python train.py --n_layer=19 --d_model=256 --n_head=2 --n_kv_head=1 --head_dim=128 --d_mlp=1536 --vocab_size=2048 --activation="gelu" --norm="layernorm" --norm_place="post" --norm_eps=1e-05 --positions="learned" --qk_norm=false --attn_scale=0.0884 --bias="all" --tie_embeddings=true --parallel_block=false --init="uniform" --init_std_qkv=0.0407 --init_std_o=0.0 --init_std_up=0.0407 --init_std_down=0.0 --optimizer="muon" --lr=0.00508 --lr_mult_o=3.0 --lr_mult_down=2.0 --beta1=0.95 --lr_head=0.0102 --grad_clip=1.0 --warmup_steps=200 --schedule="wsd" --decay_fraction=0.295 --decay_shape="linear" --final_lr_fraction=0.0 --batch_tokens=262144 --seq_len=256 --doc_mask=true --train_tokens=899800000 --steps=3433 --dataset="wikipedia_en"
MLP neurons of a small language model. Each row is named by its layer, matrix (up: input weights; down: output weights) and neuron, and shows model dimensions 0-255. Each number is 128 + 24 x the weight over its row's rms, rounded and kept within 0 to 255. Numbers have three digits each.
Before each neuron's rows, "fires before" lists the tokens most often just after its 100 highest values on Wikipedia text that the model never trained on; "fires after" lists the tokens most often just before its 100 highest values on Wikipedia text that the model never trained on.

fires before: " |", ".", ":", ",", ")", ";"
fires after: " |", " ", "\n", " (", "|"
L6.up1025:131158118120110089188124123100099105113161113142074129143153154138129096174121132122129166112121127155110159113112147114111097130174135126158151175137111129121141119099082103152102122113094152103116117122144116152139127120138142140113138115130121118128162127114114102103131081165133117138091096137148152146128134095137131158164143157108108098144175197111121150068131112147139121136110153105118132118119123148090140111143161126096138181143161115088093102186140082145185140151147138109122130153118111142102105105146117156091106132134112140086170098095173149117118099137131127118124132123142108124163116122111147154126129158122142127109111165153174080155188094153129136109092162160102111134146159098136138114111116135118127128086136121128110115180130117104126158079113163
L6.down1025:115111153120200134110085089122114172126125133164122146107088134137125165109134128090094120141135097141135120172131123132096125156166148106139165097179113146094124152142145130083120124132127114111108118160123130099145110110132080116138091136137133173109136120166098124104107109178100186121103130133135156113165118110116169159100161130149134120172120121139158154101173139090103126111151128106155151129150130151143085130092121141092115120125107164129159192071114151144086122139113141166095078125108133107120182077102130119144146134118150119152107142099119108142154143145125097125150123154111115159126115123128139136112139118135121117142126141151127169120140130097126113141109137146105104166110151087181132094080119159112107132116125145100150142134102144111155091084110165

fires before: "|", "\n", "-"
fires after: " |", ".", "\n", " "
L6.up1195:091107150158143130149126130145126131121164107171173107134148144139128139143148129154097159142092114156083088151139108154146139122153095153123098154165124160170110141142120160109096137152144123137170112151129103140119140121132107086072145113107146119161114152147132103166084154099108136118140100128146127114143153127098093144139129132112123178118098162153103130102099149105116153122152151077118091132130116139122093106142137131098153103134085130131129100148137103108104152179109199090107081102147129167122126081149154129147110079113090117157131129127153144163136138169152128127149129164182083090122109098108128120165172142151138146116151134174139144124116129130099124106100121133112124158102117141101121087122098128125107112123122106090139103117124131172143061131150134
L6.down1195:137123134140090135182127144147129142145113119114106147167115108141141094180091104121083110130143100138147098126172128141155121127129151139140130123109108119204127129098112149135169148120136118164102121130109153140148103141114096106117130100130145073153166158130182154117157113140101143093190135074127120153123110131145149099139113137118085123107093170110095104137109114150139144131126159141077160123122125140100163095142138137123123167133095147073116118162105161120140118127117100122157132095136087102120143110113138135134134160143137118148128118079116107131167155131127172163094133115147103098134135127145152117164101087087135146100094139138102094097122141116065127141114124157150090103143187145116101128157106132144134137109142189135138159148138122089110146154108113

fires before: "|", "\n", "-", "\"", "T", "W"
fires after: " |", ".", ")"
L4.up1432:131126142129138103120143143151123051093140149123132087103103143137148156137145122110118118160104136154109086111120103081106159181137136139107079121161132131106086160132125178102116148119158101151154141089107142135109087132123140130099088111142077096187130124125149142120150181066130150075104128102143169077129147095141131150102105142129093149163106111149103116125139117144123134153101106151120138110147120113131162125121074159112147128092146133172162144109131154121117153131175120112126120114137127123116151151158111165126138119139114111118081117191143122158108101154108140144115107124130132107122146126145087165108159132119137154107169113146150120078172141136150131170087134127116115119149142109160117123176125121109113117158138141110143119130124188130117095157139136
L4.down1432:086121115145119157100117102144121105138115163117153129157149129093123131183145136170120114132115127137102104149131093102155164137133116165074058144130114134087121092128117149160112090112131114105105113135098105123113134165133120107155124158105127095169136154131186105118148137139155109106147119151120132095149146129146094135139131118145155116122166144142164112131130115136109117132125136136142116143134180142101138102088116162130183181132145178133135081116093122149150163149164176123129099090128121094116147106147124169133117147149060104120131107137184129169096096118164151158124150117107106119148114122143111148194155111107106152120153120108126138150155099137156112096121110143082117147108118088096093139132114128122121123101139148066132113168112104136093128141122121

fires before: "\n", "|", " Go", "se", " ("
fires after: " |", ".", "|", "|---|---|", "'"
L8.up1401:132156112114111155156123151114083106171082126133094136112134145165142164132172130111154111097144095109115109139140136144130134151128119136125123105140117141134104155121099105127138107113097122126157135122106151128128093117097128118135096127113104130143127162138116137122170155126106149103158109100141137117136148152132120169144139181131148087126182095162161133109139156154105129138123122105095137097185145118159142166136126153109136183111069128102117148170135125162080103115112109135158091128111124096114164122065090159133157125123140161127086134186092115098091142140118088157130106124137112140120138117087092124126126132154117099077142149102139144171143098124135143116133110144133103167160136069143101152176160152124157117118123127163118135136070148177144086120115145
L8.down1401:119153175117094180102152152170181141129139140162160144120148139146110140130139146147127165105149164130104143133134150089154139168130116180103113125149133096173093143152158122093107127138161095106135126112120150111108144117186108105148112136121131120130133116146103116148160135120113135100116115135168161147110133145118127133095139115116142133133093112118102131115086081099111160134169147141161161163144115111115080126108121152115102125127132156163170120119072137115098143142108134131144119129126122110118183131130109078145107138121128113115128122157104162134091079136183149119099110103110107106141134112110156119085091151144110173113097148151098139143180118113099112152094096113118124109129104144154072090101149165127148134131151078090106097130125150162162134097123085

fires before: ";", "\n", " |"
fires after: ";", ":", " |", "d", " —"
L8.up756:124126139140133151153097113153152106130100127151149117126157139199163141127120143121133140112110143141147114139099102121101121130139109138092113127114121132139124141127127093137133142103119137132096139108129156157114155107163133098109124129136146128161094134108095082132125134171105109122159106126158163158127124163105124115134152136143145137110094096110126137129122110114136116121109138119155104098130138183142138124150105140098140128130169110124082063103089141150159149152129118088100133114124148113070138081093150129109137132121108146069084137115125155142103116176151088173122149151157080054178111150069129135165158141128174144133128118108148125129113140109133099136111159162115100148171127173124145130121152153133151111113162090157114145167144108071142068152089141
L8.down756:150108141152108117132167148091101131130098162135138155114131133121130137126154107125152074188161147098141146119117151091128136169134095119113090126150127138122172173166146132127078149119117153148163107134095136153129099112127089152160128124135124162109151150120132134150105116081110141126127141123102114119123090141129134148135142105134109151130118103097099116134082123127118149149150158126111126109108103140130127144137138076138149112146095106121106148104076133170122078121105104146127159077125105171141128118195116095172107151142193103110101180134113095137124117128132157115134161149159094160128133102174147112155152142129092096130152151137129139126118132135095163086056106145111102142161119103095115162149111144139153183129125126162098121138087123112101120125111103

fires before: ";", "\n", " |"
fires after: ";", ":", "\n", " |", "|---|---|"
L6.up1435:146168100136136131117106153099120123137115125115123110151149165143152133095120153138107107146137139139126121090104142131109125158107128114103123117114125164142139087118150122148124130144114159116139108125113125162122109151135091160078083096123186118171133162171123083114117133131085119104124129088135168128135149190099185141165172146112122116180121093156144156119111100112138105168115128098132132078133149137114143119098108086121128137167094139145166146147135100116138126132120125091098106185117119123101111131131099143086138111137109109113153150119153146100102157132108122138141080134128177107105161105152155164128165136171152086154142158130156119115113150110126139125111101152129096163100120134095102095139130127135117145085133132136087123138157113046150167160094116
L6.down1435:094131136143142136143111140120108160165103096097123128143170173116128168097106140126150160157157108139123138107126123148146100150110121102095141177165115144168193138179115118117117149144123110136127110116106131113190122141105166160132097142154090105134140100111107105128124082117137126140110147075136115157119109105135138157093108144133118113117163140110123101205148137134176100155137129138134165127127125093108191163147105154120117091144178133130156121127119113178088096141110145145160140104152133109146123104124123149114125131133100151146132103106137102135113101101119086121101082100160159116098137131133141144161154166109153164109111133133110124150155142125081113106082143113085089145104123129112164090124086143128156063148148111112114131112135127112112119142129110

fires before: ";", " |", " 0", " —", " ", " 1"
fires after: " 0", " |", ";", " 1"
L13.up889:142123116132112139158170139133126136137065158130102121104131136164110151146169151099122175125122135106150115149105158103103108120162117109131079106126097139126141150099155131130133154128164110119130120106130124134092134126176125092102152087114137121104159129093126072114187165095140095058144136127147151107165134111132153120145145102136169132165115105144103160122133121131131096134089108132132122173140055135120116107149145137107099113109126152140130110147114146121120072120164159088119165105130106136136125118170141130110104100110134101183126132141139152104140167143121101104143099102086113087190104167140122113148134163132130131165153152112123177083084151107124127138088148131122149137153143150164135131120104128088109112124118122083119130079145132136153153112123118
L13.down889:100145163088112124133114059132128145105121113125105107119156129135149092129190090126162096130086113171105102118141117096130133148155146167147136148123172148113124131107145122108171162124111103163120093130118149112091135125127088135118086124124138139129112121085107081117109137149098113095191159123139120109097157148161186145134137161136150078142093144120143134166169085137107120107099134118141158106162172110094121097121138101163141135163091109111127125152116153139126131081122149136116104106117138148112134151100150170150168126095195133123145119105144171145110128127138108115110140140113146130112120127128116111128180149144178126109123100163147134127120076094125163136097136156136149090137132140098091127093132130116139119112117174161114135103144156149149153106120118

fires before: "\n", " 19", "|"
fires after: ".", " |", "\"", ")."
L4.up383:156150153153112158161097120133128089148141125152150146150129113104102136131132123114134118142102135147140098140129111137120137163125112136104100097134101079095157113105148141114112110151113113137176128122117119116078112146154124136168091100136139109155088136121098163096177163133124133174165109173115131137143073123134098134094085135063151149137154115158102094126124128119104123086148074119156127083107132153137118107167129109127140132116092139143156104091145144128146111134076155115079126123149135103128144126110097152103135125130091088149140123158155191130130152134178116129141145165163100106154130112114125143125156142102201147130115141132118141160155114154110111118134124129088091138137137113127121146128144171083117121131171128136183101129136139153155074152149166
L4.down383:139178132118096162124111132143113150128124158130108150122136135154147136119102083143105105149160095103097146123141134120128206147109134127133109120118068128143159161124106165132160146180110151164105134091119139139138122149162125158116156115138091141129135129112111127129095094143124146123155129135134125110154153153147072129113134085147120113128148165119130088143101096132117086140109144154141090182114187135147093136126135187149157101157083134119129162153133144137160159145082131092112120152116101154105126155189130126073130128103111122150138148093114124129094124113141131140106128090138138128144151132101123102103153103126134121162135114127165087156149076116071097112147161170136140101135167116141123108122129159129101115093129125127100127119079144125089077140111134

fires before: "\n", "---|---|---|---|"
fires after: "\n", " ", "|", "|---|---|", "---|---|---|---|"
L6.up1009:140106162173119174149111114155148098121132128094129126146129131162132075087164142197122144139142115108121112117143148146150146129130151127122129108152076142145137112122100101125150136131142130154125152162117180127118136125125128097085129082120106134133168114155154080157100152134153142134120107114134130101135108113131124122127103168163131139124160082115112102113098140165116143120125123100115133137140120130132157132122135135093136128114082142107119082132145093139150168151135168162101108059144139111091134130092134124118148142121165120116108110161144122125100108151190125152092122158154105142180158096134129129091137120156139141118130174145131136152115080090133132136114095108112137148123145141118103088141113119133142139159124086115149078066076085064167094116158125
L6.down1009:145119164142146174159111130150134141137139115133130105161132104100165115087148141169137137085148139113151126094099148138157125128127136154163129108149111153148162115106084119112091130147167098151147136146100169122105116126161104130121121116127106140120126127182146093134127116134147127129085148149091144144128104116097155138099104160160120127129149111120084127101084117130118140186139138115084179089119163113118182174144160161136163116146074122125141107137115109150134144109137129118116123123113112128116132144149147117143188127115157110150132117142076136084165088113155151157099075165083115115119115127173160138111132111151103118101149088139140144094133157092123118141111098118125096141102117127137166087117110131154115110156144084114136102071104140095169116124092160

fires before: "|", "\n", "-"
fires after: " |", "==="
L4.up63:127122117157150118118139141089151099127140110145142144111136137144100100135126126093161160119088147129139181121170095128115128102150119113125092123145119150151122135132095122114084152155092134141094160123124143127077127105117126116119125152133153175146087125104133157111113165134121124137119104178165088111155100122161096106128159124137124144112135127159091173092119115123104134137089128116115154129131165106116155115111104142152113162125096146140143118127116126175162108167128102132123159125111125075149131096158116138091153123170125122111117137167111152138126102138176116113111110077103133092170151081113124171107165173112103117067136169130126108176122133111122067113114138101118085085166127093163137151172162138159119080117112174150138116140107142142133148123134098
L4.down63:123099122129145119146123141104141103149122113142147112115157126135145101071128135080185115121120132118108174110132143098130112158187115154096142097186092146143109109120094146123079140127115151153118184150120119130104158138106087114149125126130143171089084108130141152154168140100107151127169129153150127145159139128142116132124131135138153140130128089108116143135104119116142179143131115117137151135110140168097098140109117116134091164129114079169133119148101117131148122147117090120112147124093137131139141121166091126098145099123151163159093177165092144156104105148141150105095134073124106107160092153119130131133130136120097103088176152125128115152144123146126121115072134126081083105130129087142111134136197156149129122076109151168122138122111134134155117171128097

fires before: "\n", "|", "|---|---|", "In", "a"
fires after: " |", "ception", "p", "|", "==="
L8.up817:128132106136174144160108145126120121142136130120136167127150126108111119145142142110136115101054108129130146100137118093074130144122129147126147131103151181170123099143128129128109147169150126167096142108151158105113124093195135160121125037129113184101123158132158113132128136131109112100141109181124134095140122135114138123091123120080140115139162106100113141144113140150127159153192142123127133138104147138130149139129097144091122109104110192126131127158134148150147135132143117108116101137121098084128170103146095073141146148105156092095142115125120170141094142120118155153133161101120131144140151104123133136066133160138106115101136123096149140110122124159138113129122120101140091104172138085167104125151165161118134134123148137168126119126151140120125051141125105
L8.down817:111086156091095111108140145109138147111108163141159144116154129082128147106160156105131122124125109129082124143113118155154099193134123140096162115139115108138119101142161140157097131137151154134122152123139083149165098142138136096174142116132103149116151108145149140096139118146101134120133135118159145097166113116112172146139103155120136163084160126122141134155115118135124175171137117142153118165106153117114130104100169121107114089125101082131149158116137118140141146151115177118126133145138146133135190099139118096091131145128100116152098096172138109126095109164150094131137161116149107122130142108133122114090143064111099147102109118132153091157146101163069134120118125145100117048092132144157120118123153172160137113102107111119100141128136131182094094145118099